{"hidden_act": "swiglu", "tie_word_embeddings": false, "init_std_down": 0.0, "schedule": "wsd", "decay_shape": "linear", "max_steps": 7009, "dataset": "wikipedia_en"}
MLP neurons of a small language model. Each row is named by its layer, matrix (down: output weights) and neuron, and shows model dimensions 469-532. Each number is 50 + 10 x the weight over its row's rms, rounded and kept within 0 to 99. A neuron's up and down rows have the sign that makes its largest values positive.
A block is one neuron, or neurons of one layer that tend to fire together. Before each block is what it responds to, as a language model described it from the Wikipedia text at the highest values.

Description: Word-final or mid-word pieces inside French, Italian, Spanish and Catalan names and titles in English text, such as Norm-ale, Guer-re, Ferr-ara.
L6.down573:46 57 49 45 48 43 45 46 47 38 74 54 44 68 55 38 46 46 49 39 48 56 55 57 50 65 48 46 58 49 59 42 47 52 54 67 53 59 54 49 33 54 44 46 59 69 67 53 51 42 57 47 53 43 46 46 39 48 35 50 70 53 46 50
L6.down2265:46 38 58 56 53 43 54 56 59 60 49 40 30 57 70 50 60 47 56 55 66 54 38 37 62 30 50 40 50 51 73 43 69 54 37 53 46 45 55 38 45 63 52 47 57 42 66 63 55 52 56 55 60 64 43 57 68 56 50 37 45 48 36 60
L6.down2756:43 46 47 51 53 43 46 53 50 69 39 37 42 53 51 55 53 28 47 65 71 53 46 54 50 65 60 52 41 52 62 44 47 61 52 45 47 55 54 34 40 52 44 46 45 49 50 50 48 61 60 57 42 57 54 39 31 36 78 39 66 56 40 42
L6.down2950:62 54 63 37 57 33 63 56 43 62 55 61 46 41 50 50 55 44 52 59 55 45 53 59 42 43 47 56 36 50 64 57 49 62 39 56 51 48 48 47 52 33 50 42 44 53 57 33 58 58 39 40 44 52 53 56 48 47 57 50 49 43 44 58

Description: Pipe separators, blank cells and cell text in the last columns of wiki tables (Christie's, Images, |); weaker on sentence-final plural -s and words like not or because.
L5.down1599:55 68 48 49 35 53 45 53 54 65 42 37 50 52 59 54 38 53 54 56 55 65 43 50 68 44 56 42 61 49 56 45 48 52 54 45 67 40 47 51 45 57 58 44 36 72 49 51 50 43 52 57 54 58 43 37 52 40 39 43 39 48 52 54

Description: First token of the descriptor after a person's name, often a nationality, article or role word, as in ", American lawyer", ", a civil engineer", "– Canadian".
L6.down120:63 41 42 47 49 44 49 49 35 55 26 49 64 43 58 53 46 42 58 56 36 43 52 58 56 41 38 50 60 59 65 56 43 53 61 63 42 34 60 39 69 60 63 35 36 54 60 43 52 44 62 42 48 49 50 52 38 60 45 42 31 57 42 52
L6.down177:61 42 56 49 52 65 63 67 38 61 42 38 57 40 70 62 60 37 37 49 46 44 50 43 37 60 60 31 76 51 58 52 42 36 56 59 39 36 66 42 48 48 51 51 28 48 55 56 47 52 62 59 52 56 64 50 53 52 56 60 31 55 53 35
L6.down248:56 55 55 46 45 48 44 37 43 66 39 45 63 77 40 44 66 44 47 58 54 48 43 61 34 58 53 69 33 25 39 45 58 58 60 62 54 76 52 43 64 23 34 58 48 42 31 35 49 56 64 47 63 46 72 45 33 35 50 34 61 64 49 31
L6.down592:62 45 52 41 49 40 37 62 42 51 32 56 48 63 52 45 47 40 25 48 50 43 42 52 51 66 68 38 36 61 58 41 41 38 56 40 57 27 59 61 39 48 58 28 49 50 55 44 39 52 55 51 65 60 39 51 53 56 38 50 49 33 50 49

Description: Fires on the auxiliary or possessive had, has, have right after a subject, often before been, as in "that he had been", "who had disavowed"; weaker on by, began, word fragments.
L6.down1324:56 53 58 49 54 62 51 51 65 46 52 58 46 34 43 36 37 67 50 44 57 40 23 35 49 39 44 62 71 45 61 47 51 56 69 54 57 59 27 50 46 54 68 56 49 43 42 53 33 51 63 33 49 55 65 47 42 44 68 53 50 51 50 59
L6.down1509:48 45 59 37 31 32 47 46 60 48 55 63 48 40 58 55 51 43 33 46 39 42 32 43 34 52 45 52 51 40 66 45 49 52 56 47 55 46 39 53 60 50 37 40 50 61 47 51 64 45 48 55 56 73 60 59 37 61 40 46 73 43 42 52
L6.down2151:30 54 47 71 39 71 61 49 59 43 46 53 48 40 53 52 56 61 50 58 33 50 52 53 43 71 41 23 60 42 56 60 37 49 61 37 45 57 50 30 54 50 41 58 63 43 47 45 59 77 47 48 59 52 48 51 73 33 57 53 60 42 48 36
L6.down3015:53 52 37 50 37 55 43 44 70 50 59 41 41 55 47 58 48 43 60 35 58 51 52 37 53 39 45 40 52 41 76 56 58 54 52 51 49 50 42 61 49 61 35 53 40 44 74 51 52 44 52 47 55 36 49 55 46 59 42 59 57 58 38 41

Description: Pipe separators, line breaks and last cell values near row ends in numeric wiki tables (vote shares, match scores, standings); weaker on scattered prose punctuation like ( and ,.
L6.down444:80 34 59 45 48 42 47 53 53 51 60 31 51 61 45 69 46 52 44 66 39 38 53 43 66 36 41 43 41 54 56 59 43 45 62 68 55 24 50 52 53 44 58 59 65 41 53 59 49 45 57 51 51 44 32 42 40 71 49 42 45 55 43 40
L6.down1152:66 37 53 41 44 56 47 60 48 53 51 38 42 42 36 55 50 60 49 61 53 44 46 33 58 42 36 44 42 45 64 42 51 50 38 45 51 65 48 48 56 53 43 71 40 41 57 64 40 50 53 49 47 40 34 55 60 52 49 50 57 58 47 59
L6.down2415:36 45 43 59 68 41 48 56 27 35 56 51 53 49 45 69 46 69 40 35 52 42 47 44 55 47 48 47 65 49 45 60 60 29 34 52 46 71 31 50 64 57 54 56 48 54 62 71 48 52 51 62 68 55 64 44 42 40 60 50 55 37 28 34
L6.down3125:67 45 51 65 48 52 30 71 46 42 44 51 52 55 44 40 31 42 52 44 31 52 49 63 51 34 34 56 60 36 53 63 62 57 53 58 68 42 41 46 66 53 55 42 63 48 40 56 39 44 58 45 58 45 30 34 37 54 37 42 43 55 56 48

Description: Determiners and quantity or degree words opening a noun phrase after verbs like had or got, such as enough, no, more, insufficient, less, better.
L6.down343:65 62 46 41 49 52 48 42 40 56 59 48 45 45 57 41 48 46 48 39 57 59 32 41 40 39 65 60 50 52 42 47 57 54 58 19 55 66 43 55 49 75 63 54 29 61 56 64 43 37 56 62 45 54 35 61 49 51 41 38 43 59 49 45
L6.down370:48 68 54 50 48 55 43 49 47 35 57 63 36 49 47 54 50 48 25 57 59 63 52 43 60 44 58 50 73 43 15 73 43 76 53 26 50 63 48 49 47 55 50 64 45 51 47 48 70 41 31 59 43 56 46 49 35 49 61 64 52 48 42 37
L6.down1466:53 51 52 57 49 73 51 53 47 59 53 59 30 39 51 52 50 42 60 49 62 48 55 57 65 57 51 54 45 59 56 67 65 37 50 47 62 56 52 58 52 47 43 41 60 42 45 49 56 40 34 55 41 48 60 41 43 48 54 40 41 41 35 59
L6.down3232:53 60 57 57 42 39 60 47 51 45 56 43 49 38 57 67 56 35 47 48 45 36 48 50 60 67 41 52 48 51 65 37 50 33 46 68 36 59 58 56 51 33 40 39 40 31 56 61 51 43 50 59 46 48 59 60 39 64 39 56 51 43 57 68

Description: Main verb or auxiliary right after a noun-phrase subject, often an event noun, e.g. the negotiations began, the engagement ended, the tour will.
L5.down342:51 46 49 54 48 40 41 61 52 49 56 32 56 47 47 48 55 44 57 48 67 49 48 38 57 62 34 63 47 43 47 57 59 41 41 60 36 56 45 43 50 59 62 38 58 51 56 53 45 67 49 67 48 47 49 60 43 54 56 43 49 55 55 70

Description: Short subword pieces inside an unfinished long or foreign word, whose ending is predictable, e.g. Supé-rie-ure, Di-ag-ram, dissatis-f-action, Inst-ag-ram.
L5.down2717:51 56 39 36 55 65 40 48 40 47 48 59 50 47 52 65 54 52 37 51 59 54 52 82 40 61 62 40 52 42 53 35 71 57 51 50 40 47 58 47 49 46 48 29 47 51 55 71 58 49 42 49 51 44 43 51 46 47 39 40 59 53 38 51

Description: Auxiliaries and verbs right after an event or subject noun, marking whether something has happened or begun, e.g. invasion had, tensions began, invasion was; weaker on scattered function words, numbers and table tokens.
L6.down1082:62 45 70 49 54 57 63 49 77 55 54 42 34 46 43 53 50 47 67 68 48 51 42 52 57 48 40 48 68 67 64 52 61 55 32 63 46 37 53 44 51 51 67 50 64 44 45 50 34 73 55 66 56 41 49 46 37 59 58 39 31 57 46 51
L6.down1871:32 62 63 57 52 45 59 34 49 48 46 68 50 35 56 52 59 64 51 43 47 56 59 73 43 50 55 42 45 43 57 50 58 32 50 58 67 46 52 51 47 69 52 57 52 60 47 44 52 51 57 55 46 53 39 57 57 39 55 51 54 47 35 56
L6.down2085:57 40 65 56 50 57 46 44 51 66 42 51 44 51 36 60 45 46 68 47 50 54 43 38 67 61 48 47 54 68 60 42 48 65 42 51 30 59 64 44 58 49 48 45 60 45 60 44 40 36 54 46 56 43 32 30 47 53 42 60 42 50 47 49
L6.down2444:46 53 74 54 56 34 50 52 50 32 43 48 61 54 53 45 54 39 45 37 40 63 46 43 59 47 40 54 51 57 39 46 52 43 48 49 42 54 56 45 55 64 47 48 63 47 41 45 42 42 39 60 51 32 58 51 49 43 30 46 40 57 35 61

Description: Inner subword pieces of foreign proper names, often German ones after a W or F piece, such as -ald in Wienerwald, -ach in Wachmann, -uch in Wuchang.
L3.down16:49 54 42 37 54 43 45 56 39 54 56 42 53 62 50 53 40 58 55 38 45 51 24 60 35 50 58 59 43 36 51 67 49 42 57 36 34 52 55 61 62 59 55 46 45 46 64 67 49 63 52 44 40 55 45 41 48 54 58 45 33 63 55 34
L3.down569:49 65 52 53 39 60 38 45 41 40 56 40 45 31 53 61 54 38 35 66 40 48 45 49 38 64 72 74 50 43 63 60 46 54 67 22 53 47 39 45 41 63 46 54 70 58 59 40 61 48 45 68 39 45 59 40 62 52 62 55 45 59 45 55
L3.down1637:59 51 45 62 73 29 49 52 61 35 51 50 49 42 44 48 45 45 55 48 50 48 46 64 47 36 40 56 44 63 46 61 58 60 66 64 42 67 52 67 60 44 61 45 46 58 51 47 41 59 48 47 49 65 45 60 76 56 62 37 49 51 33 51
L3.down2338:44 49 80 49 56 49 58 48 48 59 37 39 52 41 39 40 60 61 28 39 42 71 47 56 46 56 54 41 55 64 47 46 49 60 65 33 53 40 49 55 32 62 45 56 33 59 53 31 43 43 83 55 46 62 57 35 55 48 48 56 74 46 43 59

Description: Final sub-word pieces that complete names or words split into fragments, mostly Italian, Spanish and Portuguese names, such as Feder-ico, Arroy-o, Vent-ura.
L3.down713:56 67 51 47 50 41 36 44 52 41 44 51 28 61 53 67 49 55 48 61 40 57 61 37 71 52 55 49 41 57 46 50 42 54 47 48 40 54 66 46 61 55 55 43 45 42 38 47 63 52 40 57 47 46 52 49 49 55 42 63 65 50 44 50
L3.down2920:54 47 66 41 48 53 35 44 65 65 45 69 54 56 56 51 45 48 44 56 43 54 44 49 53 42 37 44 63 53 46 39 55 47 34 54 52 58 32 40 49 51 42 33 40 40 41 52 60 33 55 26 38 71 66 45 47 44 53 77 59 52 61 54
L3.down3228:49 47 53 50 54 34 49 42 35 50 55 41 77 30 52 39 62 49 58 48 72 38 53 67 38 57 41 63 46 32 53 29 55 49 34 46 46 55 48 45 60 44 42 43 42 49 55 75 55 52 55 42 46 34 61 44 59 44 46 46 70 48 64 64
L3.down3370:49 45 67 46 48 30 39 39 39 55 35 50 60 57 35 46 62 37 38 55 57 58 55 51 53 70 53 50 49 67 58 34 44 59 40 31 56 66 63 38 64 42 48 65 42 47 47 36 56 44 45 39 45 45 55 29 58 36 34 46 72 56 48 48

Description: Function words such as as, to be, or a that introduce how something is described, regarded or classified: "described as", "regarded as", "considered to be", "released as a".
L6.down803:70 54 54 43 37 64 37 53 41 51 53 47 59 50 60 74 61 47 46 46 51 41 71 45 40 50 53 41 50 48 63 59 53 49 40 49 54 54 63 47 55 33 51 64 69 47 39 63 58 40 43 57 43 37 47 56 41 56 45 51 57 40 48 50
L6.down1059:66 48 43 51 51 57 54 37 62 51 50 44 45 63 53 61 56 40 59 40 58 50 53 47 60 49 53 42 48 40 52 44 56 58 45 35 50 70 44 48 31 53 64 43 55 41 61 48 48 49 57 52 60 35 52 50 35 63 55 38 34 32 57 55
L6.down1615:48 38 53 33 44 49 59 55 53 38 31 65 50 73 49 57 51 35 67 52 63 40 45 65 38 46 49 39 47 51 34 51 46 30 57 61 27 28 49 49 64 58 45 47 61 58 44 44 60 48 40 52 44 48 52 45 52 37 37 45 60 61 67 65
L6.down2147:60 52 52 51 46 51 54 59 52 35 50 47 41 58 48 47 57 44 58 69 60 66 26 52 49 48 42 66 47 43 62 40 43 46 54 45 54 48 49 40 54 57 41 57 58 58 53 38 25 51 58 55 51 63 42 67 52 58 50 44 46 56 52 54

Description: Empty table cells (a pipe or dash right after a pipe) and mid-word pieces after short prefixes, such as an-alog-ous, as-h-lar, an-ne-xation.
L3.down638:41 61 51 39 70 37 42 40 39 31 52 48 41 55 57 39 55 55 54 70 69 54 38 39 37 65 43 40 47 40 43 64 43 38 47 44 53 58 57 47 58 49 56 46 52 42 66 55 39 43 47 48 35 29 57 45 66 59 55 44 60 51 64 42
L3.down1803:39 56 57 44 69 51 50 35 40 42 41 47 65 54 43 50 56 40 45 42 49 43 58 67 46 52 45 64 55 60 53 56 40 42 60 50 61 56 56 43 43 51 68 47 57 50 60 44 54 29 38 47 19 61 61 52 55 50 73 43 57 56 42 39
L3.down1877:40 46 47 64 74 44 55 36 30 32 53 60 27 55 33 55 48 51 39 55 51 34 47 50 54 50 58 40 26 33 64 50 66 45 52 62 46 72 54 40 58 36 44 42 45 51 39 44 47 58 42 60 37 36 53 50 52 35 48 35 39 61 59 40
L3.down3355:53 49 48 59 53 42 61 45 57 43 64 44 52 58 42 55 55 66 64 56 43 64 48 31 59 47 69 40 49 29 40 55 71 55 56 43 59 58 50 51 60 61 62 47 41 46 50 49 45 46 53 54 56 54 65 48 52 51 40 49 67 42 38 44

Description: Final pieces of nationality adjectives and country names, such as Chile-an, Argent-ine, the United States and U.S., often in biographies.
L3.down519:39 47 63 39 39 48 46 59 51 58 52 50 63 59 42 73 45 46 42 32 43 58 60 46 69 45 41 48 24 43 52 62 45 55 39 66 56 54 49 67 42 55 52 54 42 33 61 28 56 56 36 54 59 50 51 34 37 48 58 77 61 37 53 47
L3.down763:38 60 53 40 54 59 39 55 43 38 25 56 54 49 39 66 51 36 34 56 39 51 49 30 62 50 40 49 44 62 58 48 49 59 41 61 54 48 47 29 57 60 45 38 41 41 40 37 45 68 40 55 55 49 55 56 45 40 46 37 40 52 45 39
L3.down1247:41 36 67 33 54 48 58 54 46 52 50 57 39 42 44 36 54 45 53 50 56 57 54 43 56 64 34 48 46 65 57 48 56 62 40 53 64 47 45 56 63 65 42 40 54 29 45 41 43 53 85 69 40 61 42 52 40 61 52 44 63 48 57 51
L3.down3164:63 54 70 35 72 55 30 68 46 43 55 50 53 58 53 62 52 46 55 57 39 48 55 47 53 48 34 68 64 47 53 62 50 49 23 65 48 52 61 61 59 78 61 46 41 39 46 36 43 48 32 59 51 53 57 45 43 50 64 61 48 60 37 52

Description: Word pieces inside French (sometimes Spanish) names, titles and place names in English text, such as Th-ue, Vill-ers, Qu-atre, Le, aux.
L5.down572:59 39 43 40 36 35 53 62 44 59 52 41 55 53 37 69 54 46 60 64 56 52 64 54 56 44 41 39 34 35 76 54 50 51 53 54 48 39 36 48 59 41 56 54 46 67 38 49 66 57 52 46 30 59 36 67 57 59 66 48 53 27 47 69

Description: Prepositions and linking verbs (to, as, into, became) introducing where something ends up after transfer or transformation verbs: sold to, absorbed into, preserved as.
L5.down15:48 61 48 62 75 64 53 40 44 46 49 61 56 56 42 41 80 75 50 57 49 42 64 62 61 65 35 46 62 41 46 63 57 50 52 49 50 42 66 65 48 43 57 36 55 46 42 43 39 54 60 57 58 49 44 33 53 46 58 39 76 45 57 69

Description: Fires on the token right after a nationality or language adjective, such as Japanese singer, Swahili for, Arabic, or Greek company; also some word-end pieces like 1930s and blog.
L5.down516:52 54 41 46 59 63 59 45 66 43 58 62 38 52 53 40 48 47 53 45 30 55 49 43 51 34 52 43 53 65 72 36 40 47 34 40 38 43 55 46 50 51 47 37 36 50 39 65 54 73 45 52 48 70 41 27 53 34 42 54 32 47 35 57

Description: Final suffix pieces such as -ist, -al, -ical, -ive completing a split word, strongest for political ideologies (social-ist, liber-al, Libert-arian), also cell-ist, class-ical.
L3.down1119:40 42 56 55 36 54 47 60 46 39 52 63 56 37 56 53 37 43 41 46 65 67 52 45 52 44 59 52 55 36 64 41 47 37 51 55 68 66 58 49 60 50 56 53 57 49 49 47 51 43 35 72 42 47 55 29 61 46 48 42 50 61 56 61
L3.down1475:45 43 58 60 53 61 72 38 62 48 31 61 36 56 39 48 57 52 31 43 51 41 48 52 48 40 51 30 61 53 50 44 55 46 60 53 50 43 43 63 59 47 47 35 50 73 37 51 46 57 36 72 71 48 39 41 32 43 42 63 46 75 45 50
L3.down1723:55 78 61 53 51 55 34 39 42 54 67 39 48 53 42 48 61 35 44 45 64 47 33 39 45 75 60 59 41 46 45 59 60 58 49 42 60 39 56 51 29 48 54 59 49 42 52 45 59 56 61 44 61 41 56 32 49 62 42 50 31 49 45 50
L3.down3286:38 51 51 36 75 65 56 65 40 48 39 25 55 56 50 68 51 50 44 36 39 49 52 48 55 52 48 58 48 54 55 43 32 42 45 50 56 60 65 47 49 71 53 62 57 46 50 16 65 47 48 53 64 35 56 44 56 58 43 30 37 67 70 42

Description: The second piece of words whose first piece looks like a function word (to-wed, to-wers, as-phalt, in-stituted), plus words right after to or in.
L3.down444:39 58 50 50 43 60 32 39 44 59 53 48 37 45 57 46 34 55 47 54 58 42 61 53 39 52 62 49 44 54 49 45 31 62 52 56 52 54 58 60 38 46 54 60 55 54 52 49 40 50 34 33 59 45 62 62 59 33 45 52 40 38 72 52
L3.down2995:51 40 37 53 46 58 49 53 35 40 58 62 61 39 41 57 43 37 39 52 45 48 29 58 54 56 61 39 56 48 50 48 56 23 52 52 49 53 39 39 61 47 23 64 49 50 48 36 49 64 38 53 59 47 59 61 44 31 63 64 54 42 48 47
L3.down3099:64 49 39 58 71 49 65 57 49 66 61 50 54 33 49 50 45 39 52 47 46 51 54 52 36 56 70 46 59 57 48 33 51 69 58 47 55 50 39 46 50 54 68 38 72 49 77 63 49 54 66 41 48 57 47 54 67 42 43 59 66 51 49 49
L3.down3235:53 45 54 79 45 40 42 70 53 40 39 45 43 59 60 52 52 38 39 55 55 64 45 42 56 62 47 53 47 54 60 44 26 49 56 59 60 39 44 55 61 44 51 72 47 40 59 50 50 53 61 45 34 46 42 48 46 57 52 53 64 41 36 66

Description: Adverb endings (-ly, -ily, -ely) and adverb-like words that modify a verb, e.g. steadily, reportedly, first, previously, also; less often "to" after began.
L3.down797:51 43 49 68 44 44 39 57 55 47 72 47 38 55 48 51 61 58 57 68 50 49 61 56 58 62 63 62 47 34 41 49 42 62 46 44 48 46 45 24 57 60 42 46 61 41 46 68 45 59 43 67 46 75 54 50 34 57 60 49 54 58 30 59
L3.down825:49 51 45 67 52 53 48 47 55 57 38 56 42 40 52 50 48 47 64 51 79 50 57 44 29 48 54 76 44 58 68 60 58 42 54 50 28 57 56 64 45 42 45 48 51 56 53 50 32 67 55 33 55 42 28 33 68 50 42 51 59 63 53 51
L3.down2192:62 57 59 54 58 63 52 36 52 48 40 43 50 57 31 39 52 42 53 50 33 56 38 52 63 56 53 52 54 55 40 50 47 52 49 65 40 58 60 51 48 38 61 61 41 44 62 57 26 68 46 49 57 57 69 54 54 67 47 50 44 44 66 60
L3.down2914:54 50 48 41 49 50 40 46 34 55 33 55 53 55 51 67 34 47 43 58 43 49 42 44 60 60 47 59 51 35 48 59 60 32 50 66 44 48 50 39 35 65 49 54 35 51 38 61 49 54 73 44 59 45 40 58 64 48 53 69 46 45 64 57

Description: Short word-internal pieces in the middle of a longer word split into several tokens, such as ru in recruited, un in conjunction, ens in extensive.
L3.down1206:62 54 57 43 46 30 55 34 46 54 62 83 34 56 54 53 54 51 51 48 43 51 56 53 66 59 54 60 58 46 51 40 45 51 55 56 48 36 59 72 51 25 46 44 57 54 53 52 56 49 40 48 45 48 46 42 58 43 53 40 53 46 57 69
L3.down1391:41 38 59 63 64 45 41 41 44 45 53 58 47 49 52 51 40 53 75 34 50 47 56 60 44 58 32 35 54 23 54 42 36 58 38 51 46 47 52 61 60 64 60 42 55 57 48 53 51 50 68 54 59 55 61 53 31 72 53 53 40 64 43 64
L3.down2857:47 53 42 22 48 42 44 55 31 54 55 45 43 43 55 36 53 41 37 54 51 47 76 69 64 65 26 50 68 54 38 65 54 43 47 48 35 56 44 63 41 47 45 55 62 52 60 49 53 45 50 46 53 48 58 56 65 70 29 52 40 44 55 53
L3.down3030:43 31 53 68 50 58 38 46 49 49 50 32 61 37 36 46 43 58 59 46 53 49 50 56 57 54 57 58 63 51 47 62 31 48 39 71 45 48 59 32 49 46 60 43 41 45 49 39 47 62 37 50 54 44 46 43 52 38 43 34 57 34 52 52

Description: Word endings completing names of peoples, parties or movements, such as res-istance, Assyri-ans, Commun-ists, partis-ans, Republican-s.
L5.down1558:63 35 52 62 20 61 43 43 47 63 46 40 63 52 46 52 65 53 44 46 56 52 40 36 34 34 56 57 47 51 34 72 45 62 52 53 72 49 68 46 52 56 31 56 65 47 53 40 49 43 59 73 51 56 48 37 35 38 62 67 38 44 49 41

Description: Verb pieces marking beginnings, resumptions, joinings or endings of activities in historical narrative, e.g. founded, begun, resumed, rejoined, began, ceased.
L3.down121:46 55 72 39 53 51 52 37 53 56 48 50 64 49 38 43 54 15 50 62 59 39 53 50 56 34 63 56 60 34 68 55 40 48 54 57 65 62 56 50 40 60 53 59 49 50 47 40 38 36 35 57 66 34 44 65 51 46 56 44 70 47 50 43
L3.down1630:39 51 59 71 36 48 50 45 53 42 32 66 52 51 42 25 44 41 37 48 46 64 40 30 62 42 69 46 41 59 56 38 53 41 46 57 69 57 54 29 27 41 55 57 49 55 46 27 40 50 56 62 50 44 60 55 54 31 37 30 64 49 79 38
L3.down2434:35 42 47 49 31 47 33 36 66 47 42 65 48 58 23 27 52 53 62 49 53 57 45 48 47 46 54 35 58 44 45 52 33 63 60 58 56 53 49 46 59 50 57 58 62 48 36 29 42 49 59 39 60 54 42 47 55 56 57 48 46 49 54 51
L3.down3314:44 68 74 51 65 62 52 55 61 45 21 63 41 48 51 46 56 34 52 59 56 58 60 45 58 38 50 43 52 58 36 60 54 47 45 55 60 61 67 49 38 39 62 51 63 37 40 54 61 44 44 56 46 34 55 79 52 65 39 47 41 73 39 64

Description: Short interior word pieces in the middle of multi-token words, such as Ren-ew-able, conj-un-ctiva, Trib-un-al, atm-osp-here, sometimes inside proper names.
L6.down928:43 52 32 41 60 37 38 54 44 68 51 54 51 36 41 49 51 64 65 59 63 50 50 36 53 39 64 49 59 49 48 50 42 48 39 55 43 37 69 56 57 75 57 44 49 46 37 68 38 65 53 44 48 30 64 57 57 26 68 43 52 64 41 44
L6.down2287:51 45 61 60 62 44 57 52 50 54 63 46 59 50 50 57 40 58 51 41 39 47 57 45 48 50 50 61 82 47 44 46 64 36 45 50 48 56 48 68 53 42 44 43 50 57 49 55 36 55 36 49 49 76 54 62 55 53 46 50 57 44 65 58
L6.down2526:59 53 35 77 57 56 53 65 55 49 44 55 63 38 43 74 62 57 60 42 58 33 44 45 47 49 55 43 52 51 66 52 50 58 39 46 38 62 56 57 56 35 39 42 49 59 63 45 52 61 52 48 53 60 61 36 60 52 52 36 53 41 55 53
L6.down3063:42 44 45 43 61 45 46 54 53 46 64 45 74 32 34 57 69 50 61 39 50 38 47 59 53 63 40 61 68 55 71 31 65 51 55 48 40 42 57 53 70 34 32 37 38 52 59 45 48 50 48 48 52 46 42 36 51 63 60 75 55 61 49 54

Description: Later pieces inside split German words and names, often in titles, lists or tables (e.g. Fürst-en-walde, Befrei-ung, Darmstad-t, We-iß), plus some English title fragments.
L6.down428:40 44 66 51 40 48 54 26 61 52 59 52 50 56 68 43 63 46 40 67 68 66 44 37 38 43 50 47 43 48 57 46 54 81 38 65 38 45 48 64 55 50 48 64 52 53 51 55 52 38 56 71 53 55 42 49 45 50 42 54 51 53 54 65
L6.down1707:41 58 39 48 37 46 56 54 50 61 33 49 57 59 30 46 58 50 58 60 38 50 54 40 38 47 51 51 80 57 56 56 64 50 54 54 60 46 46 41 52 47 46 46 56 33 50 60 33 55 65 45 44 60 50 50 54 51 63 46 56 63 40 60
L6.down2714:50 42 50 62 56 52 43 44 51 62 62 59 48 44 51 48 52 49 36 71 39 24 48 46 50 43 57 54 57 62 53 54 40 52 56 55 47 54 59 48 59 49 54 41 36 37 34 67 68 54 60 63 61 57 17 43 55 52 60 50 50 46 51 49
L6.down2829:46 44 59 63 42 55 58 54 48 56 62 51 35 73 58 56 54 61 46 70 39 42 43 41 44 53 63 65 65 41 67 44 45 62 38 29 38 41 53 44 42 57 50 55 59 59 43 40 73 54 53 38 40 54 53 66 53 66 52 42 72 47 36 52

Description: Adjectives or adjective pieces modifying a coming noun, mostly right after a or the, such as a low budget, a high proportion, exceptional.
L5.down2372:48 40 31 58 40 51 46 49 57 51 51 64 24 49 43 44 46 24 43 57 40 42 57 38 52 66 58 55 35 60 58 42 51 41 48 55 56 39 39 38 60 66 42 37 51 60 41 62 46 51 37 53 40 48 63 53 60 67 46 61 52 59 53 56